python train.py --n_layer=9 --d_model=224 --n_head=3 --n_kv_head=3 --head_dim=64 --d_mlp=896 --vocab_size=2048 --activation="gelu" --norm="layernorm" --norm_place="pre" --norm_eps=1e-05 --positions="rope" --rope_base=10000.0 --rope_fraction=0.25 --qk_norm=false --attn_scale=0.125 --bias="all" --tie_embeddings=false --parallel_block=true --init="uniform" --init_std_qkv=0.0434 --init_std_o=0.0111 --init_std_up=0.0434 --init_std_down=0.00512 --optimizer="muon_variant" --lr=0.00253 --lr_mult_o=3.0 --beta1=0.9 --lr_head=0.0049 --grad_clip=1.0 --warmup_steps=200 --schedule="wsd" --decay_fraction=0.679 --decay_shape="pow" --final_lr_fraction=0.1 --batch_tokens=[16384, 32768, 49152] --seq_len=512 --doc_mask=false --train_tokens=282000000 --steps=8661 --dataset="wikipedia_en"
MLP neurons of a small language model. Each row is named by its layer, matrix (up: input weights; down: output weights) and neuron, and shows model dimensions 0-191. Each number is 500 + 25 x the weight over its row's rms, rounded and kept within 0 to 999. Numbers have three digits each.
After each neuron's rows, "fires after" lists the tokens most often just before its 100 highest values on Wikipedia text that the model never trained on; "fires on" lists the tokens most often at its 100 highest values on Wikipedia text that the model never trained on.

L6.up639:495499507500507544486497500538510504507508503523486509470462502444525533531525502548513511550523522500478521490522523504549494473448496488481506473502516502512493473464490492499532478558538504518516467458505536465506522492530511515488482528492535480489452471463481527519489487556496524484486528514481496501519503522472496524516496479527483477506512531526480538503529475521498501496523523503535461518513464531480489464502513502476515509494509501455489519478458514513513473501452468451535446486494504526513529530445489474544482464502502544462483468513537478475517488526477521571
L6.down639:488500483488493512510514511509481534503504486489507489523476501474520480528562508474475519493490538511523510509519489508487484475471478520504480496476503495521515516487511577498490515489526472536535490497487490482509499431484526581478491493512517502491493517510530458482507473552445526518459509486519499456544500474545545483500487498464480507482496491487496487448485499546508514481481480556485509515498481520517514476544510507507485517512487501495510502499463501543486497548466482534543494489505555483469496510514501449502484480471506526516469492488497497496536410516474542512
fires after: "2"
fires on: "0"

L6.up356:543520482499489491500499558465467505500507479505480486469483497509524507498461470536514508498526499542534490482510450454511477499513460492501505477491497505555496541550416510485504486488519464527521525472528497464482531490501545459484492511504503471503539526519509507474498497518478522481493464525433467530475511546520531518519518484490472509460483493505527542468529504461480497520502467524492431499497443541472524483506504489520507499486529558475458490493479497479514461500539478524521538475532477499497490460499518464516515497532501520499496475468468487500491495508550492487
L6.down356:532497513534514508499521500507523479461490545465479448500522529496478516539450524503520512461535537512481502487553495502499495489474475518515538494493522480509484527512486494494480421483558503516519503530545464488512474500471530475501485464522490511479490499505521515514491525476493488458493504531523491509484531510505479487494522533520473484513471499501504451503464483553485557475506512533529501536485494524490485531461479490535469525510495461535456527467513484470471486512509506479513464517463460511516471478514530484514496520496496496486505528487450508503523519521485507530
fires after: ".", "0", "′", ",", " ."
fires on: "0", "5", "7", " high", "8"

L3.up37:501532512499503473483493470540511495543484483480502513486487490524498501459423510501520472477544528530479549457502518491497564520497531483538482488470474463495492499520481497533477513516485448499460482515532529503504509506529499471485519442451511495488529500509480514482537529531472535505530483489528508478476560472489489473517523482540497512488511499507464514516518479454489492455488506519459501535500484503497522479475440526487507460524505488509541536503514498522549467505525468469489495452511551497528498530499463516507475490511498482493517484484525485491491497447489504475
L3.down37:491515533522517521466494514502527511482544526447499504495505532522498496483524481523508501528454493473500474489468449476507495498506495509473527495515493485553506505523536480488524501467489489500464493445566478481494477531467494530545501505523480499462517495491514477486500457506483516534526522474510535518518512510459503512495458491485531499508538490502501497467493490484487465478483505533522485502450502514470552522531535506490491518487502526485557471478484508455490499526475546474512527500532470564482502420473513524485537507488480510510520477486493500513486496524478497483
fires after: " an", ",", " Mar", " a", " disc", " St"
fires on: "over", " such", "and", "sh", "ch", "h"

L6.up302:517488474509462473490475528444494465485508452514486532513489538517479536490469476537515517524505487486529509484529469489488520474506545507510504488534534472515509514505489484496465496524483563461462552475465517502504512469519522497484450516502540512495511476493507497504525523531481506478504486482489481494454480508480523562529488526453468472442496480551511474510486507507499501514479484506464485517476495461498491533505497534508541508544482519502500467482509546499484507498538490523490522512517570537467524551452522476477509476502515512518487496513508527461471509465503552487
L6.down302:503568481441518526539526518527497494486560497500501554515497493506512487531488524479495520444519552509465492484504459526490475439499454502485501503503454489474521535478491526489514522494510521503518487472524525477493497531513503496489523491496502485496480512465562490438509502508509504524516466491505508495493502488482496472483528507514535514508497540466489508527540477514536540482505462529519484483463499515477512506470476520485447474527472536460478538479530499548509468518450525481550483540486486463479476492465477495534513497522508467507491540494504502491469513498525479531
fires after: "7", "0", "9", "2", "5", "4"
fires on: "6", "8", "9", "7", "0", "5"

L3.up351:467501491486525535541492502516494506528496501490473480461488498474519495492486514499535497446511478514548491570481557521542494500510551465504502521468513466496465533494507473529546520508533519490498508513444501531504478475449453465543495515488495501543500509468471477473496506506455538496513512506487466490483472495511530467490515457487492524488514509528513515489480505502512500522507468525523478469467513441465501514548454483523500557541526530507494474507528479475495526470489482515473495530521494516461485497504490488507530472507482487483547444498518500465512512504515533491
L3.down351:505525506502475488572492482482514510566503508491471522466471494482520441482488499493506486497484485479500497506499507492510503586496517515516508488493474470460497531472522492490504499521465518529529512464439506487464518519490459535529468500476467474482483540539476443504515498512488504486519494554518463501494487507516521485471479533500487497512496522491530527506504549511462517523466464517518488505527511453517511488479491487498479480534491526528508513526526508502498513513510477502479509488518495495508515505474506473493502507488510522482494481508517504519473531481482483499
fires after: " |\n", "\n", "’", ")\n", " wh"
fires on: "-", "|", "'s", " her", "s", "ose"

L3.up467:518566511479443512481478451535563455493492477539504519480511478474564492498533495461523517497512519515507460471461477503454482470466509498490531472493522492520448534498486501486506533521502492511519479495554474509500511546489497503480510496518482542455483449478478514482455482496472497489522469494539504466520482481482504499523487515500515473490490508502511521518486469497490497500487514464464529461511555458485463469451504506534513504514514525495451508489453518505475479513469478496565512534507516479514491512508497484502474475488479545508466504491527529542509512500463487473
L3.down467:502484508502456469496527499526463517498444514481493505540481535513474489492516500504519504510475562549490470491453452511502476482494489506507497521497513491492495477480508507481497521520500489513585553510530446481540495490463481493522497545532519527507498507487507515468435556512482522436508539470503498479510487479500546495503464504487478519487542492475493511491487508464505510520502532483475468483524521483510458486483499537534538556484501495482483504488512528474510480497471529517502503499559542498532447479524536479477499506484479491485468493544509513451523504488525506508
fires after: " W", " h", "W", "|---|---", " F", "|---|---|---|---"
fires on: "in", "|---|\n", "al", "ill", "red", "ash"

L6.up615:472508506542550466457525534513510524519470501440455498496527526514508517511500487492488519484504509524493519484535507487524530491488461556481474494513532526502506481494496490460515523488487484482521487498543513472509533527558474526485521530511510504518523485462457461535474508436469543518480483525519527530486501501505456497509483486480505485505491536504477480498554503495520521500441505488451517530488496494466424539498480502490511481512492483483528555493519521535502502530476523519513466508486515487448498491493473518511506487470486498490495480499502518493489516477493557522
L6.down615:453483478494491469477519475479475543512488457540499487473525520474504502463474492491528476482485551498533468544529513497516493509490458493543469477515493531521530473529529505496461487512501477473514476553515517492498498509548466463460512506499510496496503510513543479492517506460482520502502544514519517502500526507458468496531469486520515468476465475538498534447513455490523537530498523506500447476498524508502482503559491528502475501513465540440486469521475543519457525489445453541510500511482552486506500513509520462525469538491519496528516477498508489502507481486494530476
fires after: " ", "2", "9", ")", "f", "8"
fires on: "7", "0", "2", "b", "ra", " is"

L3.up674:482494537528482495536515476475462457511549490496473544511517525547480494499477479494485534481459490494460489473523475523470503514488544522517483521439501505482483502491460501508525546454509498481478507522512515502522427462472518470457534517521532481507479473508507503532534530490481536517488467462519497480513527480513462526481522475497502470513479468447527477522522507472502493533492529491489484525508490510487498522530539472551559493496498484538507522526474477473476558498544490496482476473515483495518529485522495481467482478493482497517470512512509514471532500485530499516
L3.down674:485478518466515437542494440457493522477520521524474541457561510534521463514514511528482517458505504464475509493473497548468518532500510504526519524514462471501477467520485531489508530486514490551486481499465507468507466524490510514510509542525534519454474499494495476523503545489479507476529486470449499498524541482483511530535465480505486473476492514472564522507550527477475505515502480507500504551473521512487496496509517522483540464488483495503458486524481534503498506499480520519490535495494459509495479508512493525513470513453513494555514477529511474507547495519508480491
fires after: " (", " was", "8", " died", " D"
fires on: "born", " born", " died", " on", " –", " -"

L6.up137:540508546525473532490485512509496522517484543489518440462472495515492511516444506495513479517523524513547485506501495528507501509498469523510503444502550514584518493495507468531462492497472516488477469499527497469513456520459509516464519489456490535503526520490545492524482515524524485457502510475511530490498453539514469497503527502510503483497473494507539472500491524477517442497478473493529481472553467484487522499451488489503500503513476491479483518468462488521506478469470505524544507487520511495482509493476505545498472493507467465481530448510532509544497499492498470462
L6.down137:525505492485506501471490550511488480436523522486470519438516546463495517478539496481486488486528533470510475487539532480500488491516453471509501477525508555480471527471498534495510449485524493518492482545548495461484493510544495516489526488484508488496494473487488459478485458514495486511483447499485475519499513479497479504535457504516518523497507519510470486554513527487494522471482483491475529538548535532494501510449515488504543494523488512500502485482517442501536460546534497480525508488555541448490499551509497489523501477484524487486480563534498522502511501522488491501
fires after: "9", "1"
fires on: "6", "8", "5", "9"

L6.up895:484456491477507522498510485509548502494501541518478518480500480481494516463485519514514500520490527506513495441487506496444455502527517472472517537501516491471546521492540520538469518489480503539526509512487505495501456483511522513521509528437503558482456521503448511497518468506537520496485496502457490500524487454502507487493467533497483500531517508527496493488528473514490512496450472474499466535495506520495471540502480508520498500487509489464499470504519532457482502516478528506514527501489531564484467512482506466553489481525508501510519441505521489529457477480520508456
L6.down895:473481524529558548505506509498470512496522472495484499479459533463486534475501486479481484523515514512509540499467459492446450465513537522501507511526457505487500482531565506518525544508509517501519488490491459521507456484526495502531488505543530548503464520470463498478509521493444518489515497520497508485499470481484516488533525498534543504502502469509496479520521472537495515475507536474463513507496502501503484494511505513446469493524503473523502527532488483518496468516512502499515521451484467492556502487486488484568521491486512454484549506531479509531509483506452544501
fires after: "0", "5", "8", "9", "6"
fires on: "0", "6", "8", "3", "1", "5"

L6.up440:555493448533492500545459478499505484481488490497506507455482502486479568500568489479508490475476506529478469462463523459511495517472496531462560478526470487523524526537514497483507497524502537516487488520501519513507496447501496508495506491460492523471510518501462538460500507473471543511513536490488458491519495482504492505488508513489456519489496478539510486512488507482493459500508461514511458534509530509488552495484496508533516438465475517527489517496495516496498513538485532484508463488489489502468518506516444485467527486497479522533491495466475483510491523480481441532
L6.down440:543511507453488480536553486506503471506467516500495492517517494532493506492468541484512532503532480532493514465512478465519500533505465465528484467498495505502538524482468468483527478500521571496470512509479490549499489540487479491546504541510508483520480523482552478535508487482495479465514499465517475493499557496475497461503467527471492532560523512467521503516443506482435507557478508467535471501481480497488474480488478484532504559483495506522473494515487493528535501481467529518478511478530500478509510494488517516505446471472522516497487529470539501484523526486476472427
fires after: "1", " s", "0", "4"
fires on: "1", "9", "ent", "em", "2", "0"

L6.up99:471505467486500462493510493512539437510443521522504469538480508429505532483488497486500511472489559518471499487504519518498466472515471490525512478526498501469501483503478478490529465506475472507490468518481537495493509509522481513486494505497497483482489529506483520459481515478485522487520505506496531506500541439538506504510485503497513498525500525500456487486511509441499499496502523471520507523445509490455444491498516527521537492490530498471516492486530498518527482490483527511506494499496521502567490526511576456517515510504530430496498500482539455529505531483530510556
L6.down99:526471473493478479472502492491475469514460555479518513462476491455502505477498499478506497497534498521543497481490508504501528506510496564513453500523543504495530464478443484498504499496506524482489510579453561525521471471538545542523517526513483480500483471482454462476547477479453510487485517481493497538496487493514495494494472490527522478528506515475500509508514455522474485504469522475439454503541505487510525519477456527486497510557475483485526459499504520498511474473498503514484545535474480508505525540476504482506514509520503519525498513504534500487511502516505488493
fires after: " |", " ", "0", "1", "2", "–"
fires on: " ", "0", "2", "5", "1", " |"

L3.up793:498484530490473497458499497513539526503459484555489533495510550496484504522501496523563509527483542501498500508496515488520536493479524534492487482505503469497502525476510501469510496523491502538545530451523505492478487513538488490451484501486481511459500534483479483491535491492534492551516480534496532489521500484443511481536522456463479497474534517472525470521500514455469508491475483519477530558477533496507504484553477479483494485473531495455513473494496487517526477491480447501532474534481526477550491453522473455490512544493486542506535500512526487509545516482545500548
L3.down793:454507471510485543475496472528479513459506501472553535523509524497488443503508494535461509487467502470528487491513513487452459500471515492471520476506536500522496542478508489481532497516513538532527461473485494473498484528480473483500537469497499475480495510479467488456504464534508495533478472509495499505514502492505481517496454531524488495477519529494532526535478499507526488549464458499512549524503482495505497498521501490511514547521522473530504522497537497528534464469500479497498505530455483528502512522550461509457463519499528524508500529487521503497540469513498537489
fires after: "\n", " H", " g", "ash"
fires on: "-", "all", "ett", "ington"

L6.up607:464556505483476485489481516498498484449500532467482526502512465478521532524481538476530491467474540485556530496519524491472535500453497506511508472510530496546493482499503559540529489513473508532498490504477482490505450503502481492530512487449526494534544504503478507504513435498479514486491514513510539513504487509520446525530492483486523488519517526532488489535500515534435509477500532536526517514519488523478513482455475511495489513496506486510483492521494558524491466515446524466472494490531480472568492477481462496441487503519507490519496486465508494465514471521481502463
L6.down607:503511476527465509466497465488511535496508504534547509490559519524509485472488507466522441503508516535498494442527454500554478487477522491514506452488512516514478483520435515541507527532509512463500515495491489486481538503521487493478530528489496498463486495488503525488497491485503451483504503460492523532511508520518486494477466481484543496489471496475467495491518515532537506486441535493470466507492501514490529503522522490510502495465522510485507499537482519504485511500449433487482521479497526485514494465495547442524506472517513518512540475500520542488529535532526475499
fires after: " ", "1", "9", "8"
fires on: "1", "9", " ", "7", "8", " contin"

L6.up641:493544512500474481505474487515539497527466474485518507496477512464524499472485453491524527462544504479510518490529556451464512491508514492460482495508502509528523484518514500489499531537491512513489510495491483488542540491531494534450482513532532460460508486509480511493490539464490501496505539531483478488525468493515486505499447440513478523492535565550544487490515508484498502509499519495500435492468479468514518496524499507527458521510514485503464472507511493522504479485484530500471511501483479496508475507407471527513494567491449485524530507478464440514499548504504476489
L6.down641:501490496488539503534485538511467499512531519496516495483505517501532521516488515469526454479523508554493489505500500537480516518504492483457526506543519514494526487530508501490488480485537525496491480493467505465490499522504505519497490504517485531537459497510573500494529478516526491532468507499533524465477536515463465497517508500454487502496461444515495505473552499472528499486540486519525474482468508453475474405498522522455523502497465472556489509473510508490507481501505534504449497486490487550523503524488471531521450474498522513525453485460496522473513489506513496503
fires after: " in", "2", "5", "0", " In", " |"
fires on: " the", "0", " t", " |", "aly"

L3.up558:476514522516509507511511504528500480519447512515458459488448490456498532450456527411497502538494527511502489503485494483489472511495472517491528513464458493499505522478482508513500498509503505486449473555462473498523496518515576471509503498486505522530491504464527501522497540546497510480533490500475449473528513534484502504510497508515503490469508473486495462510482488534519475485541533475516472493524445504539448521468506500502447504493475505541554477477504486499483529485504465512489515532522497505503519512480514511528501462493495490534501539547495507553475491504488501530
L3.down558:469484499514458468527524510497512490524469480505511490486488506504524507492485520503456509500458523476523480460518506524474507529521475503513520495482538493519528507511522550491473510451478474497513534486497467499519478503510511512504554483466463474497507540483489481514503501540502525477471482491448529518512473505498499499480503518512467479508498507548471515519500503509444490501497476470500507504480493483501466481476473468490485505528502509512481479496490442442532477523478475500506539491523516536491486517532513509541498498573524500518499546502538504529493486566475470502
fires after: "1", " ", "9", "–", " G", "2"
fires on: "5", "ree"

L6.up338:525496524517505490529474530493503543458455477499466528448480526506505521486512538526505459507469509558545544513501503487488528493482531491511509497527487533477457470462495543522465526476471543497468554502502508495541525515530467471534478444492506535482505526534524507504518542502501473501501526502490494513516516480550535485507498489432477523495504489492523489513535523447527535494493478512502512500504475467432500499490434489490484487528494543501499526494482496522462467536512522477480476504526509522476474555504503511479538513536507484472499526497491493489521520511504505511
L6.down338:493486519533494472503523521523493502540499484506478495521514495543476509499517528512502504461497505457515502541475493526511483529511550463484526519518503517495515469536496453548520508527478500491449459486523496511486508496481482510531483487493495491505486481478496530503465525522495523496491469469497493557482496520488485514511502476523484480515463515520490526491531471508519482516476557473501517513476490450509493553462537504442444540511490573520549485462525487450485536498488534486521513469505448509511472486526549473496465470526562480509494500503506554467505496507502495531
fires after: "8", "7", " con", " Ad", "5"
fires on: "8", "9", "f", "7", "m", "6"

L3.up672:518502498453507501509488506561482507515518506513439431488493490495492520502546474487496547542482484550536516499496489526519523444572515537536508504454508461512447515468533542473478491490503489504496467489482517493515521442466494443485541467517493469481522503477524477500513533483486512499511495506487511472504534442488472481531496513518497507477501485502488484556542536445500509537511476475479510484460476525491505497495483498489478508514498472501520490482462509500480550496521480536494499527504512493511492527529514517539526468466478525513502450475485542502492512514485506481
L3.down672:492512528469494491484485487503455471506503511519520529534498486459500502532483494526477485517467491504478514478501524490517494498477515468521503486443502478535494529473543494516520486447480511528464521494550531503524517470520495526489459497494521488509532514544491522488506495498494547509512509527495483472545499469488455510499484466510526500502516505492527471531477509445488457527473481487514488502517471487468510499502537496515475502538496489503518505500448536524520516488546522538507535495497540477560495522497512474544534496507500465433499462555488479521503513489493517505
fires after: " L", " l", "L", " c", " C", " cl"
fires on: "i", "os", "as", "a"

L6.up475:479526466522505489519531496528498464499494511497483472503533503495501498499431515472450512511466525564482499487491493482474464504524501494489494465494464555493502545500507507527489537460486478519470508463522533503503533507502468507529456494457498536530531501523484503518490450452491479489545558501475514527462433457493519529516516504456484473479496501504502487488490545488495534500462529513492485510527485472498472485493486507513476513491538548504478494518512472523486499514472476551523548470526473501467490505490485494565525488477507532487526502527469497456508498521502487470
L6.down475:510451522483500503481491504550497542532473534488520468530498505507482496519487485500501504521525486520508517521542484487521499556502451501505514467475447493525527499507505469483531537503471531493433491531515490555466531493504500482466517499515521514480509528523548508525535502497481484519482543506495543464516448498507478486510517487504509539548454494484468482512501479488485473497498531501511528481517493495537507451470477541504472529561492489516445474479484512503508515503487445555521480510480465481451476508508488518462490501497445491502544482491508502536453480520476501505
fires after: "–", "2", "1", "3", "9"
fires on: "2", "0", "4", "3", "8", "9"

L3.up214:489545521478448522516477469491503503487497529501467522467479469535473553482506463492494511496523525505517542474547496487537524512507485469511508488459512475528515524524511466480496529491516524487510518460489536493507530522524506499475557515492511522475508508519485510515496481495510462459536508522509502545507506524463495508494506495537491507530464477526507478504492547527535521481491471497523452466553561475540532516512519481462473505479504516511501503494517491490494431464496477524508513474427535464500478544484463489537494472470458491500485482478525520487487475498474524471
L3.down214:520467488505508528534498473465482495506512456494524493479485514508497480480524510510508508504491505474516509551504525501481463505501492506518518511510463489469508431451526489523481519500485522523477527544485491486486480492481515488525464458503481521510509549464522473510495496486504528510493484523503460503538479461435499521511496490465484467510547502499524496537554478473488509508509502539522508558474449515537518538498539464527530524507464491474485464514482543470487483510493482473517498533550464490474471482550496516513522499492511520529465490483487452475507545499486516508
fires after: "0", "1", " Pro", "8", "7", "9"
fires on: "9", "v", "8", " of"

L3.up716:509514500500494467502507524515503485490541511455533521489501501531525490472532478509497454463494462507489467536468496434479506493496433478495473545533514521502524495470497524494521463507490488488483507465495497531498495535507511495506532522507521485512470505512503532501519506480523475476527492515472517462483541532493496477523475464499498464500471490504501476481477520477480540500477508497484512495509509506574543512480498487488528533489512469464460494470532493500528470439464467470473538473501525527498470504484476520551490501536510494496526485509438475511503484470526549533
L3.down716:486486489488462481477504513507491491521485539513477465513484540530508491474436495494471495549505518543528515513509472542505518578492530479516542463502488513490508527539496504506478480471530489507491480503503532459508531500461426505494519472509499492484511497454457436502554498522550516503495495491504473483487514486497483528514491489495497514502514495520513498509445484495495498496499485519494516521517502509455536517457521496517511471498504498484534480531507439488477513502527525527514505518518529488494489508529506493514534494466471483484489520498596529476495515522518487522
fires after: " N", "ov", " n", " mon", " mod", "az"
fires on: "el", "ight", "et", "th", "le"

L3.up260:471491549487447505472537506478503478509508538485497487472549498487514493475536544477494505507448531518539483510493527520496482513513488500521498485517491457515517505517508536485524510525508471534468517496510489452532474510513490484493464519503511496508539494517514483506542514511510528487438523506515480535477487498507493514523486495513449520461532540488489483493426483527498465499529495493508498555466529516452521471484538440454495556444506520483503512471523500458510522518510480541491506519468476474532520511500532474494511498456530526463475503543538469491460521510502489541
L3.down260:520520507492515540493509537490488511474516494443462511498539520472499529479472509534493537511503457508488466507500495508495478509480505538511506496496449500515509525506522500516475520508496558508517480516533455473481503514509475469502519498494509504511565507469438447553506491529489474471452469536469533490479540490542498486559518542503502434501515528478504477501465515544475476495491514500547520504481540445462505493507476472494513499503559500530477496483452535521458514501496509487474514453511530488497523499502512491508518523470514454538522471482481529482490499470500489529
fires after: "\n", ")\n", " g", "ach"
fires on: "-", "ot", "us", " did", " died"

L3.up613:521524474479557520523514487511464495446515523521495492505490514506507518472539501547503473511480524457489484488455513576516495478484475472511514519489474443522499512489536478478519503519549518503500528482493484490467538519504497451463492492490471478495500444485496469456506566484524508464491486562508495468502557502518521495532504481515480547518506523483501427528495503513531550504496512482480557502519488530461511520491519518481457507472510502482483492486472524512522510536493515507519513490496536531485514479485550502484506503500546484487508517459498510505531534489526466497
L3.down613:449524542513542498524496509478455476488518543503498475537512469477501527559437460517510481469438496474552461513495518483543481487505499449499475501485476500489519527482478503506503476497535500487508499483509511537462515552538526504510488491515493524523534465508520494509478502479496538521483507509482472504504490494490510507512504510496468481483511481526539487480492490564502508475480466542458498494540480499540526529447514524512483484478533464547493515511498501490512497508531509509491541535500482447524515528492474483541459527485485485502503465495456497536502534522499464498
fires after: " A", " c", " m", " T", " C", " L"
fires on: "os", "le", "í", "ing"

L3.up761:514481488502521498505505504515498501437511492491460475530518504486512521509462514539503503531525517522542533481528477502540488515550502513528474515483474498475482510448502492479498544496479502520510475530518476479482457510506551507522510540557518501495484508522537484495556518497458517509459511495501532495503505470509507477501543475497517481511535508504488461510500524500508454489476500505480508497525505502453496495484541500500498459511506523477516523501504469479457493492537466494484462476503484474514457482510466497466487506513448490513517461423527492472500477495535484440
L3.down761:505469467519490508474483486522494440520502525557506499538447519489510482524487530490484530510476532488553525482474505499514510541516508469516494502556526503540511450519504497526501409508478504462503482524517483454518455519487531526444520507496503464509491488496465491463505498513473501503497507509515520502497499476510449509542516519457482520479509472535491486467490516480520482510503516520550450522487507483451532453478535495521524525494524500484518510528477516502482471481505518452482494499489490503523490513514501522521521542514466481549513475536529500486493450502542518484
fires after: " St", " M", " me", " Ar", "ep", "ass"
fires on: "ch", ".", "ach", "and", "h"

L3.up877:501505524480445475472497539492484513494488511484483464442520498532536504487511446481477511489507453498486580500530562443516500483529499552480558473489556505509486534477505468533531501506486475521507432508455480508541505503490475492468467535459475505515482515532506482470484520497525515477527506502483510498509520528476483522477489520491526507474493473485482521502497539528527497485478438449551485555482548513487478497468486543524476521505538507525485493492482525506465512487469517454535515496492510530516513523511476490522482493503520497490473516534492500504510473453504509515
L3.down877:470543515523495476506452468535487532499491502471493512482491491455470477531477505513509513557555524429477495509468485481512518466542492508502485553484494478449554471486508475512507522511446516493511509483439522505487525510527516484492474509504538481493457508488480460492506497476503514563500499547507491493482497475501505479525463507468487498474490504545502499509469481529482509531530465512468498518510461485500487506511470508512489523504522468546513525459509509553551509541486496499508507526531456473534483491524470478542467524521469494509442526496521485530490472485483514504
fires after: ")\n", "\n", " E", " L", "E", " e"
fires on: "-", " to", " not", "ug", "b", "ud"

L3.up750:520534494468529496530546450498522474484521499442510516437518503491484518535527474455486520479504494519553504550502523487461548504551497513535553470475515508470528548493532494539503477527478483485473528499463510547465513507499496515530497490483496504534524500548524506498492487485515493506500494538494475504479464472485453520464533536505475546505466499502486532491511526512452511515502493491485481482535534515469509478516480467526492499511509493500514474475516481503528481541496536498493494496467503516485505472499475465487510464488491480446481486507541470477490491476503501520
L3.down750:505488529526519504571503519515513527456489504532576510444495493511522444476511503461491520501482511464479498525529486536486496519480520532464528503508474503505534488484522501505517534512510463535491486551441507525491524480493488466497471456484489469504528494497505527465499509469503476487502500503480503503496530507466492510482467477487529525513487485513476493503494507513501520544499503504565476482531507529492490450509520513503470475487505468497512518499495491510499500484495459473498528520489484514515479543503475520484506540482504547506478472508484528526528483487459525490
fires after: ")\n", " |\n", "\n", ".\n\n"
fires on: "-", "|", "===", ":"

L3.up231:483506495498474473500458541495516495497505467471494544505501492487485532489480493475568483527483523476493505472494505536483504488514502524524552555501544496513410535501477478510461500483465535473500484520476477533495500471491509511487529533511461507470498527516510473501538521527441528491523493486532539507529514529515507518502533466498549499518510501529515450519497531498529467526478564496479486509517483471501477479501523514529480500483472530518507543494536495503476554488491476521455489528481483504501476483482469511498464562479484541517501493507515492523501520495477473474
L3.down231:474478527509525475527480451485512529472474502476520493495519529501518516508480480506508487494466527485510558534522508494479501483476504473513475545491536530518481506468497500503511527478528520489475501536508492494516504479502535516520474494482476481492514538476464537490523500537489482489500475464551483536510456523502502475543529500493485484469479524459484538508469495473458549510511510550500474506469475489470512526494507490503525535500502509492485533539450506490489486523516491438492492517505506477479477513518465528439510481496498537572492534489516452481457491482473511529
fires after: " (", " f", " was", "1"
fires on: "born", "e", " born", "8", " from", "ate"

L3.up579:529506484494519503455492466521507461517484489477530490491506501492543500477472510469559461555491492498548508471481478490465483483522485509476476503488535480524487532502489460520495529546503544463511459530457533481510523544508540507456514518522544530473478493510483476498556514506500502529548502507524490498495480486489447468540540457444506514492498512541471478503503514504518528510549514507469481512512509493534492468491501460524497472496531498529508517477523506466495475467515515495484477537527544496515517497523504491479476501484477529521517501513514482481508542499482488499
L3.down579:477451501507508502493481524500479501539528532493492505490521515506486532529543497543506546484517547514516496534518488545524491496477507500528526476482508546436522510491482545525488488485492513497493522485536488474525528487502488500536483479512475463494482534521441501544498429549474534482498505457483484483502507517520506447501482485537534511469493522476483488495488517492508464493527456538482514511467508457508515543452501483548496499499470514502469521473509459496492494508537520452525464510492499513550527487502476475486511534492541499487504498525508477544494488478478530540
fires after: "1", " ", " ("
fires on: "8", "5", "1", "7", ")", " World"

L6.up774:505514460495487494501475506502492500502496496505485481525480460528565490509495470545517545537463566541485508462462489531478477467543488496519507492515450506484462449487509501483528484489486494538475505509482494481496473572507454510460500472525501471469502513483475441481490495540542516481505494524478492534519449498505494482489487491455477511539518509509506494507539523534501489461489457509505521477539487523496452529503503475512474514495492513510553483531496488483462473509515475483514499492550496525497530458459471499438488496489491529497524504487507500496485529509499518443
L6.down774:510521508499464499485494472492540491510514529512460498536540501509500439455543581481496493504500509512497525457521457518491501465491481501495519494496516505555482483491527514513552463517481472502459508505500460516491501492535494531484509450451491529494479507499518467497490499531465479471489496519494519516531548541499519508492470506481481505491527442524498530504499527504482512486507511481504505461545465502491483499521530473466453516527476505524505495474534492502512487562499501516513459550519459452540502519511494505473509457469464522519511515458484491549461475527510516510
fires after: " ", "9", "2", "8", "1"
fires on: "4", "3"